{"num_hidden_layers": 14, "hidden_act": "relu", "qk_norm": false, "parallel_block": false, "lr_mult_qkv": 0.7, "lr_head": 0.00609, "max_seq_len": 512}
MLP neurons of a small language model. Each row is named by its layer, matrix (up: input weights) and neuron, and shows model dimensions 0-191. Each number is 500 + 25 x the weight over its row's rms, rounded and kept within 0 to 999. Numbers have three digits each.
After each neuron's rows, "fires after" lists the tokens most often just before its 100 highest values on Wikipedia text that the model never trained on. A number after a token or word is its count.

L4.up235:548529505472483471508486525486488518469531536486487508489505481491517474469504522503502499475493477459522530512512476482529530463516514501499521537498498440533470518539500495504505499528456468482518439471514487515506497503541567501476510474508502511498469541507495513509514512469535518488516460505466498501523480541476520514513523471475481483507517493510531522489500501522509539499474514473525494482541502487476478472496513523475579481508470505494534489519519552509463510472481483505450525452495434498538510466471531510502462490459490492528483484486526541458534469472520537480
fires after: " S" 33, " s" 33, " Fran" 7, " n" 6, " N" 6

L6.up495:518483509488473504483489532485479485498493508497489529513522547519542497528467535551487495508504519550538500486465567468509470517494497534532499485499546488517546496509486535483504451490531539509519487491524495503467503466524495539505461536531482475523497433433500540506500530493503487533537534479464495499510498552524528470468526524460472474511485439487445523486513524562479526473501507511513493479493508516474486497492481489489512516498498481471447488464486514510504482515467463491452497509488501495454513482484503451493510496513483508519485485471522529489510491505507515521
fires after: " v" 19, " V" 15, " D" 8, " S" 7, " F" 6, " C" 6

L5.up102:519526531515505498521509506473519491527471497503537475527471509494503518516450524509464491589516519471522477474518514486478505555513528491531501465468479504468512503501473477503499498462535495503492550523474483494476484497471497512525479511479470497524511505516511501521517497459515508492519479483526482460480495505455516516455501568481444525507510499515487529507515539527501544492485490463467476503485472543497494507487533458553485458485507486496522493467501481495503497506470494473486542552472493491459493547505548470539479531492484501495474475491535520502458502495464562514
fires after: " v" 34, "ir" 10, " V" 9, " the" 9

L5.up211:455476511459495493543537524496464476505489504471508540504464479450481466461494518511483480511512499486514554507509543492478527507522515486534523503521478531492477525553456479490479544483549508515518491476485472465518514495447520472493508496538483523524491516526531473476497521485540503484508483488499511480465508507516459514469494500526485507530498545529501534508527455530519489510490470512447557522470508546509508508474494478524526498517488496481484508485447476501479504486466474513496577517481526498491517494489528465524505523477521503468471453496515543510519490473465461519
fires after: " G" 27, "av" 13, " g" 10, " V" 9, "ir" 8

L4.up215:472517486508518519496510532524484506465544491455486484497518517518504523478507506512526467481499478484504492528543469469523528505522510497513476499517553460495549507514502512476484516514483513446479490466486503504485519500499502534525517482490472518509469479535507546503489491469503488515490448488465549506535505488484470530521513509483455454489519479509470521483517455541497537548537452484482480468489521543469484474447480476497541522476491513532484507508545499496454518516481467475511507530503484554494479498468487555443520521505540517507518511500541511461455479510464485498
fires after: " " 23, " N" 14, " n" 13, " O" 13, "\n" 10, " I" 8

L9.up502:487492517448467554474461531496540491499477477517528463492484497509518508478500498514446496501527488527530531501457515485486491523508500485486483458511480517484536479500513490498509497508494415482505496504511509499458498525493482538530486492475512541496497514484489485500469476510510532542495516503511470509492473550542470501501536519482509498470523505530483477492502509481528463483447519529512512480514536479518549514501465525471439495502532461451515460505474485447517506522519548542437467497520511457500497501482509527504531516491516502502474480541513491505510515512519505574
fires after: "er" 14, "g" 10, "ag" 8, "ig" 8, "s" 7, "at" 5

L6.up636:488515529463527508524456563507483467444499504494507478473497539478472514502495524522505470454555464474551543492514454483482501485504493498496519529469521484503519507520486532511507515503551500501490501517478505475562485506481523464500466457507521515530473494515481523449442507506529485530486505499530498467530467496481497467500465519467485497537504551489494502514501524474495503460469508453520487515515561503548490454481510499517528521534457474527480458514507532498513529504502533474510494498544466488523499507502523476514489514465548484507515496495525527496493493485524483473
fires after: " The" 13, "g" 10, " s" 10, " an" 8, " H" 7, " S" 6

L7.up657:496510490489500514470495488495465513473503478519478497514507496458455513510496494506549510518523497498527510481506454493496474495466512525524593482550520513479481581471470452458476460548488540481508469526502504460463542510503487492535483429515512479531498495450514495481543490493477506522516482489495502496510496533468519511485505483493466515493529521491509486507491505517543496526508539488514510454504501479505561530496524521507512502486525478484515467492516530445456524489490494494501474504516506471530495479501474480475485506570491457487517487519475519500508510499446488498
fires after: " the" 15, " an" 14, " s" 12, " a" 7, " high" 4

L11.up714:489498497481503483474516540489457485516489502555516526529527468524505466511451493527481467493458475487504521460511502526504472470502490516516479514513526535464526503531476463463532508502448524508539512511516530527479478488528529510533484515530533520508483509501513477504461492557536558480498494516505461501490509508477487527473470474479474446482534524535444533499505494525483484513519508507489465495487474532484446498502526496520477455498537502488498513495490497512462515481494482521496573486462502530494453527471532533477503556500505488475512468513517528516509476505503518453
fires after: " |" 46, "ic" 5, " 2" 5, " 6" 4

L9.up93:489538478508522516476527508507475518504515484480576496515504464523495502528516452463514490482513495523498513438478491507486515485506480492526519492513518530469497491496443465502528500507526495509513476488463487477483486478462539526479505482562499524477479528473555499454492481549515505461554453512474502500511492531482474499447486480483521497486522498519502548519519495486489524544521493477519467522495491494545501450501513475540502510479529492469443473470550500506509514454484494515540511523469475457483522483514501527512477536500493462520504520514536480503475469512513538475
fires after: " K" 24, " G" 14, " b" 9, " g" 8, " m" 5

L5.up375:497493492464475517476459505494489468487485472508501455437526480523522531521487496539485499491517552470486493502486470496446508483443507466504492479496524501480527480509492478511495513544504470555496523495489484504518500542506484510497498490472473485543486526529475518520535520505515507552541461549523546530510503500539509498491487497470468504497514463468504486499474487495479470479577503463522525494515515478485511515502520491501544501521528538556470490489482522525524519439486502478507485484517504463459491480529533512499506546464507459495486533513513534492498546498540494465
fires after: "il" 13, " Al" 13, " L" 12, " M" 11, " m" 11, "l" 8

L6.up656:481513515545536524495504494447497491480496483521486496461523513513500526475516496478489465459520477495514523510519482521477507536501515501545477466481541505531567530525516535530489474485489462513498516511529476483491490526491486493488503489461497505495481482502475475519458510517519474497487530495488522481510477491537546516418497510542489516515479544464486502533515498460495530490470506523496483526461492519454542530507543493544519530522477497524487464443475486502497503483483531525481519429501515485496511468499488454473530517460484563483503507502513478452460490511497506496
fires after: "qu" 19, " d" 18, " b" 16, "c" 5, "b" 4

L10.up265:444520511491510517538511504487487478461465492540458490465486481466510497468481530508528494513495476509531501496472502501512506479455488496447534506472502506465499490488465499514560525498464461503536518497477493530497516510495519502507515469465539456519482509499505516512474521480547512505516509529454487500489484498510518501488498489529476523534497526508466479478477527468530471493518530483450511522494481511484520550504439488523465501517485479514480522535450498471530505504460528536471514472513503467544481495524526553476550554495523504498527483498569538505469530507509489469
fires after: "m" 19, "er" 10, "ic" 8, "am" 8, "c" 6, "ag" 5

L6.up258:522507431487495487488541488499523482506521503515548510504558489544519504481489482492515495527487555492490440531508476511450471497486545507494493511528551507485504477531535495469525493467523450517469498498527465526499473455525456496532539496462498522513562523500486470495483516529514481529518435541488520504533535482531521538453502518446515471466532479513482501497506495512525503499498471447500522523499507453518545504503524487489532486492481460483505478509534516501492508489500500490515493505520512518486482493529499510489460504499491495458452495509496521510470526465505484471
fires after: " R" 23, " m" 20, " M" 20, " l" 9, " r" 7, "M" 5

L6.up285:512490535501518490532496548492493513489504499467513493515528525515528536548500519496526530497507515515491539535507514481517448479499499484500489501503487534498496481469458502533513496499535474480495499488487489499473518524520501504512517469515489453518441508493499538537494474518520409521516476538485459515516478477484507468527556505469503529501482467562491481487478498515478513424501516472460479478501487538511535470532559507491494493496499485513467511466484503521543484503467500443479494503495492494493467511461537535525488563472477490515513507482491466480494488454483504526
fires after: "er" 17, " Par" 15, " Ar" 10, " Car" 8, " ar" 8, " inter" 7

L10.up109:519509503502506546479499483463507483459498481470466522496509507492461465535449494497468479495491503479442498519510524503502517492485497488498496530485473520525525455470466489507490506509496532521538464458518490510513511501506511493504523518539474556510484494526520454529484456515471515528492488491474512544558499475516535488502478507489463495509519485517494468527452467474535482500466479573482499525504447512475485545537493450515535526496508535493516523522485507497486488464506439482501521491503514465534495495437521513503477503538492503557494485498505502506525493486525558524
fires after: " D" 13, " inc" 11, "em" 10, " ind" 6, " A" 5, "ed" 5

L5.up345:500521482448465487484555516480499489515470472536533529558500518496482515511487503483487447524530528495468487482519430499526502523524536497470498545481476515457495479517475491478489528512504496515519463514484495500527520537483496495536520536539514498466470556510524472467473460534523513512508483528506501489487457533488493519475519513446473499478482528485497470511516486501554499485470508494534532486536536505506521503468539486531479524497501515505479469474555480507532499482460492514493513485487505487523499473494490518477518429491508488511487472527501500486539499551458535474
fires after: " for" 22, " G" 16, " g" 13, "en" 7, " under" 5

L4.up189:482454473483502520464507480479502507520510460486472466527479484486510486450486487475474528509513509457516463490507464515489544470484458517504532519531460504521537474471552529543529506535518528517492509511490446547479525459451499539474526485500485497505512508434497544517471477465507484536509529515527466522513488515477539504514483490498516477468509469507488458488512477489501510516502524521462516543513526493520528484560538495507479505490530495509508520515498522521483507510512505505519528464539519462486502512478521471526455466475486474520447550516503543484508510508487500513
fires after: " e" 52, " a" 14, " t" 7, " c" 5, " ne" 4, "it" 4

L6.up528:505515492476499525538503512481466483510537510521504480458497518551488531466529565493541502485524481487492491494494515517486527457498485497489486507508506515446525518493480487478477518552472531471487500527484516521488481506496467453520500487509520470532483515504455518472463465475486485483487536523514496501518513530549480534531480518508517481452526483521474516543553483550452520506466510511489491511511516480480508511498552500493507579501499506493512435505533476472474497474462494504477499503501532508489440511503486482524499468473509454531541508484555472482523485503494520499
fires after: "l" 16, "4" 11, "5" 9, "0" 8, "6" 7

L4.up727:553523458472517536553498521449552475469524452496523530476484470514488514508493516489499524522513501527526499458462514528530481528485509505488509481463493541504518523483483496484519502522485482490522466514559516468477468503461492497523499550548483515511503483500511496489498463503489511524476458483462465511536483477508483429482517480487502503530496483513508487477481515546496516477515478527567484469472519460458473472468510506499497480532492488478490518509480506514512507474523486510498539484482519474467522538456510485533464500492515531522549491525548499471491465522504518526
fires after: " D" 11, " inc" 11, " I" 10, " And" 7, " un" 6, " d" 6

L6.up250:523540486470533487523519521484510473463529461533521503532460535565470501485455507485527477519511484581500534525455506457472512497510523497481492509490476498491527496427513488485558475512488459479529504476475503505552493509473484470485496483483471513515496507497528484465474523534482518528510476513449504495516521474528493473498513536486504477504513468513522497512479544549471543507541519532488493486475499500478514462505546516483504531500456483472516508513514491538503545505538471468509505516506515457486486495517467512486499519505502492522519487496475546483491530496459488478
fires after: " B" 26, "b" 19, "B" 14, " 0" 6, " b" 4

L11.up278:527536513501475457518479493539537503488521496484486487533521535500517493486510500457485510529531488428485503459496490477514502495519507513496515480485491491461524503563501521475484514492509499473466494471462466442528517463481517524502515529519487483513501505509552533477473448467512505519483534534503484514494535478511492487513534489462520453482533503474501521527477543537488481475545503527489524524546497508472446519505488478476512518500504473476537508530535560504483492505515505498528479474525462450503481490519484529488516527459509487531519503507477522439452521465504491481
fires after: "." 33, "s." 6, "N" 5, "S" 4, " The" 4, "H" 4

L5.up568:489511545501499462449502566478477521461505537536519479468505490500512508486535515560496503497489511472478508497502493462529495481503514490511514397522517559437480465526479502483489519492490484480508528485517529461512481522445498524526466530515459519507455537561462481503492485481541482485515497528517474533489487523508470511489518486524498475514512491528527489511495541488475517494501477542499509500505526523521490496494512528519497503470450511496491504509451517485487490497447502471499498541511460493483488514471522547505491520495463482512549488520507470511503497487531489494
fires after: "h" 16, " f" 14, " ar" 13, "ch" 8, " sp" 7, " Ar" 6

L7.up125:477476521509470524533457517479514512502507463498493504510493489524554522447510507524494445516504511525472501536469512474435480527491512502490503486486497520489515534490470499519529460512521509528507511531506465498461496559497520455458495485541510506526508499475509478511504510514483509518465492478471466477487523501499544477473459519496493502480489481492489479483488509472487519510544509529463520490494526525500521472492539515497500506526525514513498461450569494493513514532457476457491507452529466499492517525495501506506524543453521486513519499495562570464500462447483491523
fires after: " b" 29, " " 10, " ab" 8, " dis" 8, "b" 5

L11.up51:511480515478485547487528472457487503481530455511490520484499507486476501481516520509469535501543487509485514561463451475487496489500521517476492496524511504499512533461471467524498452543495474466497510511497460523509536529514514492522589512492502495512507463487478514479537516481440478506533538531549517521542485441472477460533497476502498491497497503522532483492521497504501510486522536503495557509500497451487505479522528459466509501499531515473477487491493526481507452501528508463477510501505521483483462509514531527534494479542501465498531475503498459529473486476539496510
fires after: " s" 18, "-" 12, "|" 9, "im" 7, " f" 6, "f" 6

L4.up747:526510487510504545470508514470459511498473487506541474500499475451503533460489533501515475482489502465509483488482526487517511528504486528558526511529529553511503470450510527501473521462490501485474487496467486507452505516475479498573476484498497457464477548472511490513502519503495459509513524471462469511547479476491512458523521460541474520494549503499461532536487499503540503462466531524526504530522517507487502502497534488526537493530487483510498466505496503516496517475506514494456519500500468483466507503496484493487472499586475447522510544507529515516507493477505501475
fires after: " a" 35, " st" 14, " l" 9, " e" 7, " an" 4, "ther" 4

L10.up283:473525459527488518486506528462511489518547468485509490498513516503537503504512539517533486543515466438517525521500493470447528494522520512488537554520505506519503518521504513481502504497484489498507523514534493463451501459455475508494538504490502513497505476459449489476511450519482515546546532491489457495504544505495474493483505527497499499507534534539539488508479538468508515488519514485462456469484477454457520514533491495529477517542525523492467471504473521472511492513518491513444475503469483460504509480514485483541497520515512449477516482517470473509491509522520536451
fires after: " (" 20, "-" 17, "\n" 8, " \"" 6, " s" 5, "S" 4

L4.up322:469504465485483509491483489519492513424558551514503463481499503531473540481511529514528514514512496478515554477518494481522475483471487478508534483460538485499517460461460513506521522545435470497483526512494484502499539479517519487496516520475527472532464507453488490534475515496469489489509487499516489504488508506488523495510538450452525526530523526436477528494477512524516533474501514505536527495501544547480479483486495510511503540510467490504494509457509497508484494484466530499460533519468524473499486499520531475524492527477483507525515511534539459508488533534456511490
fires after: "f" 26, "est" 7, "st" 7, "t" 5, " he" 5